config.yaml
intermediate_size: 704
hidden_act: "swiglu"
norm: "rmsnorm"
norm_eps: 1e-06
bias: "none"
init: "trunc"
optimizer: "muon"
doc_mask: false
MLP neurons of a small language model. Each row is named by its layer, matrix (down: output weights) and neuron, and shows model dimensions 160-223. Each number is 200 + 30 x the weight over its row's rms, rounded and kept within 0 to 999. A neuron's up and down rows have the sign that makes its largest values positive.
A block is one neuron, or neurons of one layer that tend to fire together. Before each block is what it responds to, as a language model described it from the Wikipedia text at the highest values.

Description: Incomplete word-start fragments
L4.down284,211,244,192,240,210,122,219,210,186,161,202,201,251,284,209,234,217,220,197,187,200,204,179,202,170,145,174,256,245,183,183,191,203,194,169,178,194,175,211,194,189,157,199,150,200,214,170,186,199,183,164,224,207,230,192,213,225,187,195,200,171,171,167,202

Description: Year second digit
L10.down27,176,203,223,186,235,205,260,153,187,170,285,235,167,221,243,160,168,213,196,204,156,229,214,218,242,230,171,172,158,164,226,218,212,176,151,172,173,186,207,168,203,180,199,220,181,199,225,183,213,147,156,199,198,201,247,202,181,208,244,230,188,226,125,172
L10.down280,186,220,245,198,202,228,249,197,181,218,212,226,203,202,220,224,211,238,220,230,206,213,144,177,223,187,211,204,222,196,215,164,220,234,136,233,192,200,227,201,238,190,192,190,191,197,172,154,129,189,184,176,249,147,229,236,230,213,188,185,233,183,195,232
L10.down371,238,189,182,168,171,192,188,183,122,212,226,199,229,201,247,242,192,179,186,187,188,167,207,189,179,140,194,204,226,240,239,197,230,224,177,195,177,170,175,166,231,243,206,191,164,201,226,185,136,221,232,235,201,181,190,220,181,185,167,205,184,246,185,177
L10.down565,210,159,196,196,217,200,204,197,204,223,186,215,228,200,187,267,170,163,236,173,184,170,160,209,212,203,232,240,91,206,235,208,206,250,187,226,241,226,184,184,181,176,221,234,222,187,178,178,187,201,166,155,232,171,175,216,227,164,168,212,184,216,192,214

Description: Anaphoric clause subjects
L10.down51,189,240,262,177,254,229,205,236,215,209,196,179,195,188,199,185,253,221,177,216,176,186,157,171,225,185,218,245,218,204,239,240,170,213,174,197,257,222,143,144,211,204,191,219,219,176,201,225,208,195,242,207,119,206,219,185,228,256,170,184,181,237,184,236
L10.down81,178,159,192,175,227,220,143,255,163,194,220,185,226,223,180,177,206,209,214,234,237,192,193,187,187,179,198,142,201,188,198,161,235,193,208,156,196,176,167,180,231,266,203,246,188,195,210,241,225,240,228,220,169,199,195,185,197,205,212,170,185,218,198,236
L10.down432,197,184,171,209,187,214,170,174,216,174,113,212,210,200,265,214,199,155,177,171,197,220,187,233,193,170,232,179,241,163,217,224,168,189,157,183,194,181,179,165,191,195,184,199,227,187,208,189,179,218,152,167,193,211,178,300,225,168,196,235,216,203,197,177
L10.down597,216,187,242,195,179,195,232,180,202,206,104,238,191,214,192,216,210,189,204,224,190,204,176,238,203,196,191,201,164,161,212,218,211,212,178,199,160,206,177,221,211,182,126,222,236,195,179,175,180,218,163,202,200,216,178,217,227,174,168,149,187,206,204,207

Description: Word-start fragments
L3.down0,185,209,224,205,241,237,189,219,214,195,126,162,170,185,180,214,199,228,203,177,249,166,237,198,167,218,193,280,212,232,155,176,241,194,192,175,186,191,157,188,184,170,217,208,193,189,230,207,191,182,187,180,153,195,189,225,196,175,225,160,220,144,159,207
L3.down23,196,205,222,205,222,225,209,182,240,165,206,161,238,181,235,150,207,192,202,206,199,244,138,182,243,214,200,217,208,204,144,220,241,189,185,185,174,196,176,190,190,218,208,210,118,230,200,224,146,207,200,211,187,197,218,183,147,207,171,213,148,227,152,175
L3.down96,212,193,187,199,116,206,183,209,217,200,222,181,179,201,163,245,135,196,203,214,154,184,176,182,192,187,248,159,237,270,214,184,233,208,265,189,171,208,188,237,208,179,210,198,224,190,240,208,195,177,181,212,192,243,195,283,214,217,152,230,175,193,171,214
L3.down275,215,141,221,187,175,163,220,244,183,176,164,221,198,186,157,266,136,189,173,220,159,221,233,209,192,238,177,243,204,202,230,177,198,170,230,202,201,178,187,234,188,228,215,197,175,190,123,142,209,200,156,231,185,243,186,171,172,206,242,198,193,221,162,186
L3.down279,203,209,208,176,98,225,199,232,178,259,213,219,177,223,208,200,200,213,201,183,210,171,202,155,147,231,211,290,185,209,192,186,280,216,189,207,171,176,180,180,199,218,211,188,200,222,150,173,229,165,195,255,190,164,191,218,229,199,178,227,233,275,170,182
L3.down336,186,196,107,248,167,214,231,198,175,208,171,191,159,185,184,216,208,229,182,175,184,209,218,156,184,218,183,227,215,218,130,207,231,225,187,195,205,203,186,175,254,174,213,186,265,230,203,195,178,201,184,183,138,191,195,154,154,157,189,192,178,176,157,155
L3.down374,204,227,209,255,166,214,257,200,223,193,201,198,198,224,228,225,202,157,226,180,178,169,235,211,167,157,184,240,165,220,167,185,222,195,208,205,195,228,164,236,159,199,185,205,185,202,216,193,145,260,205,270,152,245,188,171,183,149,141,202,133,191,254,160
L3.down415,229,217,238,200,217,195,189,177,206,208,239,208,156,182,178,188,179,195,180,257,159,256,202,194,183,217,196,246,275,255,238,168,143,168,200,183,204,158,209,197,155,232,160,178,243,162,167,201,227,195,189,213,153,228,170,231,201,216,248,183,175,208,223,201
L3.down423,189,187,200,181,187,164,232,248,224,234,199,242,109,183,148,282,208,217,220,203,196,244,223,202,163,161,195,215,169,226,180,239,208,240,222,202,159,246,204,255,132,161,218,212,191,140,165,213,201,217,177,227,170,229,174,147,189,225,209,207,213,116,188,149
L3.down428,188,216,158,218,214,160,193,196,216,198,224,246,181,191,177,182,201,184,155,206,212,129,251,206,189,205,216,162,222,209,231,220,225,140,244,256,203,217,235,195,192,241,254,195,210,204,163,185,200,174,218,221,233,208,158,194,214,244,188,187,185,208,163,208
L3.down435,233,149,234,195,220,193,181,219,231,190,187,174,218,209,200,248,200,205,249,224,216,225,189,163,197,231,156,172,220,232,178,199,261,220,208,182,242,180,134,207,163,234,244,233,189,264,176,223,257,206,212,161,192,199,202,173,204,176,165,201,171,261,244,192
L3.down466,185,164,177,248,165,198,252,198,160,189,247,199,205,244,161,214,159,174,201,206,208,180,221,242,189,160,221,205,219,177,170,215,214,212,203,223,221,234,140,190,182,193,136,174,174,172,224,227,186,191,226,210,166,251,215,168,191,176,149,209,170,185,259,224
L3.down470,220,194,230,169,210,223,195,213,213,170,223,146,195,154,216,213,294,236,235,231,175,218,191,201,174,236,225,286,167,215,244,232,245,216,213,191,193,178,207,188,229,192,223,173,283,242,187,161,209,199,226,194,205,214,235,176,276,208,204,205,211,206,219,188
L3.down553,210,186,211,194,176,178,182,172,244,188,215,258,196,220,196,202,266,235,166,183,174,230,200,214,226,138,167,216,194,165,194,273,179,191,186,178,134,191,224,256,224,244,163,230,206,199,206,227,206,224,184,215,149,212,172,191,221,260,196,203,190,188,169,214
L3.down619,191,220,216,140,194,194,191,191,252,219,214,242,220,229,234,188,192,199,213,206,240,200,205,202,166,200,251,193,184,203,238,190,198,260,192,184,250,169,177,185,189,232,178,192,184,184,211,206,191,157,203,196,200,200,192,252,214,164,178,244,204,220,190,208
L3.down623,184,194,175,193,209,153,198,246,207,214,203,112,196,239,175,228,200,193,157,185,183,244,233,189,195,201,213,214,201,191,264,156,199,197,197,166,199,161,229,214,194,144,203,182,155,199,175,212,134,177,207,219,161,199,193,208,210,219,214,160,225,227,228,180

Description: Year final digits
L3.down3,212,168,204,223,199,192,194,252,180,206,153,178,214,238,191,192,189,141,221,227,189,206,146,204,180,210,212,202,184,189,179,237,181,203,243,229,224,188,212,240,194,215,219,158,201,154,146,196,168,170,218,195,230,140,210,241,194,183,245,185,194,238,182,175
L3.down72,245,221,173,132,179,235,182,237,151,232,157,199,209,206,208,230,172,160,207,212,197,188,218,199,179,228,173,214,179,182,209,209,192,191,193,208,208,167,207,202,183,177,206,199,190,217,214,173,210,195,234,166,202,207,142,190,179,139,215,158,215,234,197,185
L3.down94,218,175,193,202,183,158,205,188,167,237,197,214,149,214,191,231,196,203,222,198,172,191,191,192,182,190,198,206,209,237,198,228,202,237,226,182,206,228,194,184,185,182,171,204,150,210,286,168,179,193,221,211,188,153,216,209,169,213,148,170,123,209,169,202
L3.down122,273,240,176,210,172,183,236,254,217,199,178,204,219,224,225,184,236,243,228,208,193,171,216,179,147,221,193,168,220,225,212,208,207,174,191,161,231,197,195,203,280,199,187,167,164,221,189,172,242,178,205,167,195,198,195,215,192,232,221,227,153,213,132,223
L3.down123,183,220,147,227,213,242,233,227,222,200,160,190,199,220,172,184,216,191,264,165,165,163,205,169,148,249,194,234,214,261,250,197,175,202,186,148,163,165,227,218,177,274,190,194,225,197,212,191,177,202,228,177,187,142,154,229,211,182,158,212,209,240,208,168
L3.down182,247,161,187,213,202,185,216,185,227,207,147,216,173,228,217,226,196,209,224,228,174,244,175,249,149,190,186,213,263,179,225,157,215,164,236,194,262,209,219,218,202,237,208,187,232,165,191,165,155,149,206,265,192,193,196,175,209,223,154,170,233,247,212,224
L3.down252,168,183,190,183,228,203,176,212,241,231,215,229,202,223,148,203,237,181,202,180,214,240,209,190,164,150,211,163,209,191,151,151,196,188,156,196,215,210,177,212,239,295,167,276,237,188,207,229,192,172,240,175,170,199,202,214,204,237,190,189,224,175,194,179
L3.down256,136,180,204,222,251,176,199,165,140,246,168,168,186,215,125,207,147,219,235,198,192,241,172,223,163,149,193,181,257,193,232,222,189,152,199,233,220,201,170,241,263,225,187,190,196,165,254,170,174,236,229,164,143,210,177,195,224,193,195,182,178,143,171,219
L3.down270,205,231,217,183,124,174,237,195,245,201,176,237,210,212,212,168,197,203,163,260,205,266,203,212,214,147,114,226,182,167,198,171,208,257,190,211,205,210,200,203,214,238,214,236,232,144,184,196,202,217,201,244,207,237,191,192,193,218,193,219,222,179,210,208
L3.down317,176,139,171,195,175,252,150,191,240,217,218,222,210,208,185,151,186,179,170,168,253,203,195,180,157,192,175,206,183,162,229,188,155,175,202,209,166,196,186,213,209,210,201,211,253,196,226,217,219,138,218,179,233,184,177,191,250,172,235,232,238,163,190,177
L3.down325,167,159,176,211,206,193,228,213,224,186,203,162,190,263,161,184,142,172,177,219,226,211,195,195,130,175,243,228,228,161,209,188,183,228,208,175,187,213,222,196,213,219,192,195,252,180,236,206,205,191,234,168,224,177,188,158,226,202,157,220,196,180,184,275
L3.down395,188,199,186,201,198,185,210,230,174,202,210,223,289,190,216,222,207,167,274,194,236,160,204,198,173,187,219,187,222,196,211,231,160,236,228,196,207,219,216,205,199,156,206,203,220,222,231,191,169,188,220,179,204,185,233,233,166,219,182,240,232,230,244,215
L3.down507,163,205,207,243,206,171,224,224,165,157,151,246,256,215,226,214,144,186,220,177,178,170,211,207,174,178,211,194,198,210,244,193,206,204,194,203,227,214,281,202,183,216,178,134,234,235,194,152,219,267,234,120,193,186,265,166,146,221,207,213,184,207,222,245
L3.down525,231,214,177,206,210,181,207,135,168,204,191,190,209,174,195,261,189,229,172,255,196,223,209,218,234,204,183,247,169,197,167,188,228,226,208,195,203,240,190,202,190,186,190,228,228,178,222,219,200,206,197,245,232,176,152,211,194,189,253,225,255,151,239,215
L3.down570,192,207,162,213,177,181,205,151,205,218,201,182,226,190,187,244,192,193,164,222,179,178,180,200,210,171,216,227,184,194,178,206,171,237,266,219,187,209,231,200,176,226,199,206,211,149,203,179,159,212,185,190,240,210,193,193,142,183,177,233,216,187,199,183
L3.down649,208,191,286,256,159,232,163,200,190,199,174,211,217,191,235,159,158,189,142,223,214,153,179,170,181,219,216,209,180,210,204,171,209,268,242,199,183,178,200,233,203,266,164,244,218,192,170,214,217,221,222,234,205,196,212,226,201,194,183,216,214,187,203,199

Description: Final digit of years
L10.down217,197,166,178,202,234,198,179,253,215,175,238,146,185,181,222,186,197,206,186,200,214,178,223,190,187,172,254,189,225,145,225,235,198,214,266,196,235,185,260,237,213,245,186,189,202,208,194,247,205,202,208,240,199,176,236,181,184,193,231,202,237,216,204,193
L10.down366,171,207,201,210,195,196,219,191,160,146,247,223,220,222,249,175,228,203,181,238,189,213,217,186,133,181,162,215,279,197,220,184,210,202,178,180,162,229,199,180,255,219,183,193,166,162,193,210,205,197,217,211,228,192,194,214,214,201,222,206,193,194,227,216
L10.down477,209,177,199,201,198,193,196,186,176,159,274,179,167,168,220,166,209,225,203,247,177,211,178,178,196,149,149,234,250,250,206,217,199,160,190,210,128,210,218,290,156,194,186,226,218,201,207,208,246,193,236,230,163,210,142,262,234,166,236,199,158,182,150,218
L10.down689,168,202,146,196,177,200,145,230,206,190,243,203,186,197,186,268,195,209,162,172,236,257,221,177,236,208,209,228,269,181,191,200,237,166,208,127,236,187,185,140,216,209,204,165,217,208,192,188,231,219,230,207,192,168,278,213,215,173,185,170,184,217,226,235

Description: Pronoun "it" subjects
L3.down20,216,170,219,211,186,218,187,253,141,176,236,211,192,176,250,212,177,210,182,201,173,171,216,213,240,191,165,185,219,179,166,175,163,179,208,133,203,161,243,223,248,191,172,186,169,221,247,181,161,177,213,211,223,256,170,222,141,235,228,187,224,183,244,216
L3.down34,202,184,202,228,173,222,160,191,164,241,257,185,197,171,176,173,131,196,172,250,163,161,158,221,130,210,221,168,167,205,211,176,209,228,193,232,217,191,139,226,237,171,178,196,201,246,145,241,226,131,178,178,183,297,235,208,150,202,144,191,189,173,198,193
L3.down64,195,198,189,179,196,200,227,198,212,230,206,219,174,218,186,187,201,164,210,266,149,226,207,224,197,163,187,178,181,203,213,219,174,261,169,193,168,187,148,196,201,209,196,169,178,202,243,209,212,217,179,142,202,216,183,214,181,234,164,211,244,239,177,200
L3.down70,204,176,243,215,208,209,210,206,219,183,223,218,206,219,212,228,169,161,156,172,146,168,241,162,210,184,206,256,193,208,165,168,192,181,164,163,225,245,213,190,194,160,134,192,214,189,227,210,265,246,220,165,167,275,167,199,248,254,234,178,193,184,204,172
L3.down86,231,142,196,208,209,250,169,204,195,234,240,183,189,219,211,144,211,155,175,191,266,219,174,193,192,184,192,252,200,210,149,229,199,169,181,220,228,206,107,179,201,228,211,169,150,177,182,215,166,237,191,191,209,216,244,189,167,205,212,185,241,253,153,229
L3.down87,245,173,216,234,224,218,137,195,184,177,184,174,223,172,204,199,202,218,206,207,189,164,173,179,281,212,187,187,197,236,200,216,190,229,161,151,183,222,217,172,216,160,134,216,198,200,151,190,201,199,199,186,221,190,207,215,212,213,193,218,219,189,232,217
L3.down101,202,181,243,236,199,240,192,224,189,182,200,262,152,248,162,213,175,183,135,210,209,246,175,206,251,197,209,219,233,216,193,242,185,216,207,178,185,191,216,208,227,165,177,217,178,234,308,189,222,225,221,193,195,237,242,257,210,234,226,165,179,213,252,228
L3.down159,203,148,221,172,178,236,184,190,193,227,226,183,180,187,189,166,188,196,246,191,222,171,213,208,175,211,231,222,194,178,177,241,144,195,194,197,205,181,226,206,207,181,167,193,213,199,201,223,139,230,130,111,202,236,179,199,209,237,181,186,207,200,179,219
L3.down285,195,159,207,136,204,196,172,144,223,239,225,205,187,254,157,162,194,174,235,203,201,215,174,199,222,209,215,185,241,136,216,230,228,222,199,168,193,205,218,231,141,162,146,207,203,201,218,199,202,214,282,159,157,208,188,229,205,191,201,154,180,177,151,228
L3.down316,207,208,187,210,206,210,189,234,196,221,213,205,188,186,206,250,190,194,148,210,231,216,201,240,166,254,270,195,226,187,196,267,225,227,193,258,161,162,206,220,200,182,207,223,206,178,163,212,244,220,233,165,243,190,206,206,193,164,159,251,247,269,215,201
L3.down384,172,213,182,219,238,206,202,213,188,166,193,189,219,228,216,154,183,185,192,174,185,148,246,179,219,157,222,177,162,229,197,193,133,223,153,235,229,242,205,223,221,207,226,226,197,213,274,189,178,214,220,196,209,211,218,223,180,190,202,224,196,183,247,133
L3.down391,248,183,197,226,211,167,173,129,191,211,235,170,217,192,206,257,169,186,136,127,248,174,214,171,185,212,212,241,206,218,245,187,219,238,262,204,198,255,259,169,179,146,178,163,205,225,196,211,176,163,182,219,216,162,174,239,217,197,199,199,208,212,165,214
L3.down569,229,228,236,169,210,276,201,242,200,202,179,207,225,166,177,155,226,182,236,247,189,153,181,139,171,209,253,185,201,300,204,228,156,210,181,190,157,150,211,213,243,184,204,218,189,175,177,180,225,290,237,192,168,226,243,210,196,191,191,221,192,200,193,208
L3.down603,159,212,206,193,148,184,193,215,158,230,230,235,191,166,195,235,156,220,226,237,206,184,156,187,223,143,217,224,178,252,215,229,191,219,162,178,214,222,180,188,165,187,230,168,165,179,262,276,241,215,257,197,189,199,195,232,171,201,186,182,229,166,260,199
L3.down662,176,201,228,226,207,147,193,186,153,192,215,223,204,252,225,260,244,187,165,146,179,220,181,213,260,232,190,200,265,215,191,206,200,219,189,190,182,238,250,220,225,225,173,212,195,159,204,213,217,168,205,202,137,223,226,164,224,272,204,256,206,183,183,184
L3.down668,216,225,186,201,215,183,232,162,204,204,236,197,180,243,207,255,197,248,237,221,240,157,141,219,117,149,198,245,239,189,231,194,175,230,179,187,195,203,145,205,213,184,177,184,238,225,228,183,273,196,193,167,236,201,214,175,179,224,217,186,182,150,220,176

Description: Mid-word fragments, "rec" prefix
L10.down28,202,208,227,213,214,206,209,215,234,215,219,164,283,193,202,186,198,191,168,180,193,194,161,211,179,196,169,204,136,226,228,215,222,204,232,207,120,170,218,252,208,208,195,137,187,230,139,198,211,174,197,234,167,244,254,145,181,140,168,202,233,253,196,217
L10.down48,212,215,204,250,175,197,208,235,181,223,225,242,206,213,173,159,217,170,168,146,230,193,237,245,174,194,195,245,195,208,159,219,220,193,210,164,182,228,198,246,245,174,146,148,215,153,159,161,216,206,232,185,189,197,151,158,226,188,174,239,176,222,184,153
L10.down145,242,195,168,208,167,182,201,200,237,219,187,208,222,191,140,225,214,195,219,205,182,213,193,194,234,191,162,256,208,245,237,191,215,203,283,162,213,191,168,222,231,210,282,219,176,171,236,240,216,201,226,183,131,143,176,201,184,225,185,202,225,181,163,201
L10.down327,233,159,163,178,189,256,220,211,210,173,230,187,184,181,225,205,225,239,231,193,213,245,197,223,241,246,195,169,214,178,142,227,229,192,249,224,248,183,195,201,195,181,160,196,225,195,250,261,207,250,225,226,132,248,188,201,190,206,143,196,217,182,152,190

Description: Year final digits
L4.down592,133,193,236,245,197,229,189,232,217,167,274,215,211,238,218,196,199,213,207,148,238,188,217,210,205,246,214,192,209,229,203,255,152,264,238,239,198,176,208,217,195,183,180,192,196,157,175,228,194,203,194,209,235,225,197,209,171,180,201,172,168,176,114,243

Description: Word-initial fragments, year digits
L3.down75,193,150,229,260,206,172,237,166,221,175,239,208,167,206,189,220,194,236,205,225,224,237,215,200,273,190,183,163,237,198,246,212,182,186,213,166,192,140,196,182,199,153,211,219,222,242,190,181,179,201,175,163,183,211,232,235,236,238,168,245,218,243,216,141
L3.down130,217,200,218,209,193,173,212,227,200,191,221,223,222,242,139,203,271,170,235,215,162,166,171,171,136,208,252,251,208,169,252,223,168,193,206,199,270,138,234,221,186,149,222,225,180,171,261,170,138,173,219,236,196,199,183,163,198,191,166,197,185,183,217,227
L3.down154,196,169,146,173,171,156,198,181,201,194,232,236,199,241,223,205,163,166,224,228,212,170,162,198,222,240,222,204,218,201,224,232,194,213,223,219,221,150,235,182,191,212,235,173,237,181,185,203,160,215,166,168,226,176,173,196,292,201,208,205,243,220,210,240
L3.down215,206,231,181,170,169,184,199,191,211,209,189,211,198,144,159,189,210,238,225,171,189,153,287,205,211,202,222,170,223,224,236,249,166,239,179,235,200,219,163,188,217,252,213,203,188,177,204,199,222,172,183,195,158,207,253,229,187,232,195,240,204,170,195,216
L3.down222,199,143,196,232,199,218,204,248,186,208,200,180,212,189,220,190,153,213,207,205,238,227,175,232,235,212,215,173,227,201,206,223,231,193,133,173,262,245,162,192,195,212,145,204,226,211,192,232,263,227,207,256,225,205,192,266,211,195,171,182,181,198,135,261
L3.down267,192,187,186,182,227,247,233,215,196,228,238,178,220,185,196,223,167,203,198,217,189,156,238,219,195,209,265,197,199,200,218,235,268,169,243,202,233,192,138,152,122,148,183,226,204,220,203,170,198,141,173,184,210,172,187,250,168,192,162,222,242,191,132,154
L3.down276,208,177,248,204,147,204,195,231,233,253,188,227,206,184,187,245,184,170,191,211,224,131,216,200,219,202,240,218,211,233,228,215,153,194,205,165,201,202,213,194,228,174,231,191,284,157,156,213,256,221,263,187,200,160,185,195,220,199,161,216,168,226,277,233
L3.down357,175,164,183,180,252,166,142,187,175,140,196,181,170,207,168,214,179,212,219,169,180,233,285,216,154,212,225,166,162,189,197,179,196,188,185,169,203,226,217,239,216,264,235,164,180,229,200,198,197,195,182,213,210,161,214,221,211,195,206,157,259,181,190,180
L3.down362,180,199,170,217,244,232,181,209,140,220,184,149,186,179,210,198,223,199,172,198,168,243,206,221,131,160,193,218,205,204,179,172,213,212,225,233,154,184,161,206,210,200,209,154,168,217,202,173,218,176,169,220,198,198,255,153,181,159,201,201,200,196,171,238
L3.down414,202,173,213,228,195,266,156,201,218,246,226,188,217,211,233,152,224,174,226,182,228,139,181,243,193,202,223,184,219,185,223,204,214,252,150,205,188,255,164,174,201,230,229,175,209,215,214,167,201,177,201,213,199,178,242,207,237,225,248,210,217,205,178,205
L3.down499,145,208,206,184,234,196,175,175,232,204,187,200,214,244,201,232,191,230,206,206,182,160,114,225,177,144,198,226,190,153,168,161,188,247,221,180,204,168,197,155,189,136,132,207,190,184,202,211,195,188,195,178,152,221,200,186,181,241,177,177,178,199,201,189
L3.down565,185,213,219,182,177,207,226,222,212,185,212,181,213,227,249,223,184,204,180,174,209,179,197,150,176,192,243,250,201,181,176,170,196,178,195,198,224,198,173,136,214,218,221,234,202,230,194,215,218,233,187,179,183,192,191,229,229,216,171,209,214,134,199,174
L3.down588,186,238,231,162,160,198,183,250,201,184,243,223,198,125,224,204,207,200,191,158,224,215,175,176,201,243,146,147,209,185,184,250,163,207,249,210,223,206,220,145,161,203,220,158,186,238,181,185,200,148,185,236,230,154,137,246,227,173,187,213,237,226,187,213
L3.down647,174,198,216,182,221,193,160,270,178,156,234,285,191,173,192,215,180,214,175,196,216,210,167,211,188,143,206,191,194,200,251,209,164,191,195,134,198,180,265,221,252,171,181,172,209,170,225,186,278,188,232,235,197,266,136,157,152,228,209,191,216,211,210,195
L3.down669,209,183,226,194,211,219,138,225,232,182,200,210,170,206,207,189,163,241,198,219,251,157,146,223,245,182,271,182,208,228,215,232,207,196,264,175,182,219,236,172,205,193,213,202,219,205,168,156,213,241,191,235,185,222,250,210,231,137,186,210,222,218,227,204
L3.down695,175,215,221,225,234,162,225,199,204,198,226,205,245,182,131,189,147,182,219,247,172,198,225,224,241,115,210,225,174,218,200,209,179,199,181,260,214,221,185,167,186,182,245,160,176,204,238,174,158,242,199,182,224,159,184,216,188,170,207,189,153,187,148,223

Description: Clause-start subject pronouns
L4.down509,188,190,199,193,205,234,210,158,213,204,208,173,174,206,126,188,203,213,168,235,157,241,211,184,178,111,236,241,137,193,216,208,233,191,172,211,193,213,158,245,208,186,158,219,234,259,173,206,205,208,212,127,153,259,184,183,201,220,254,219,225,200,221,181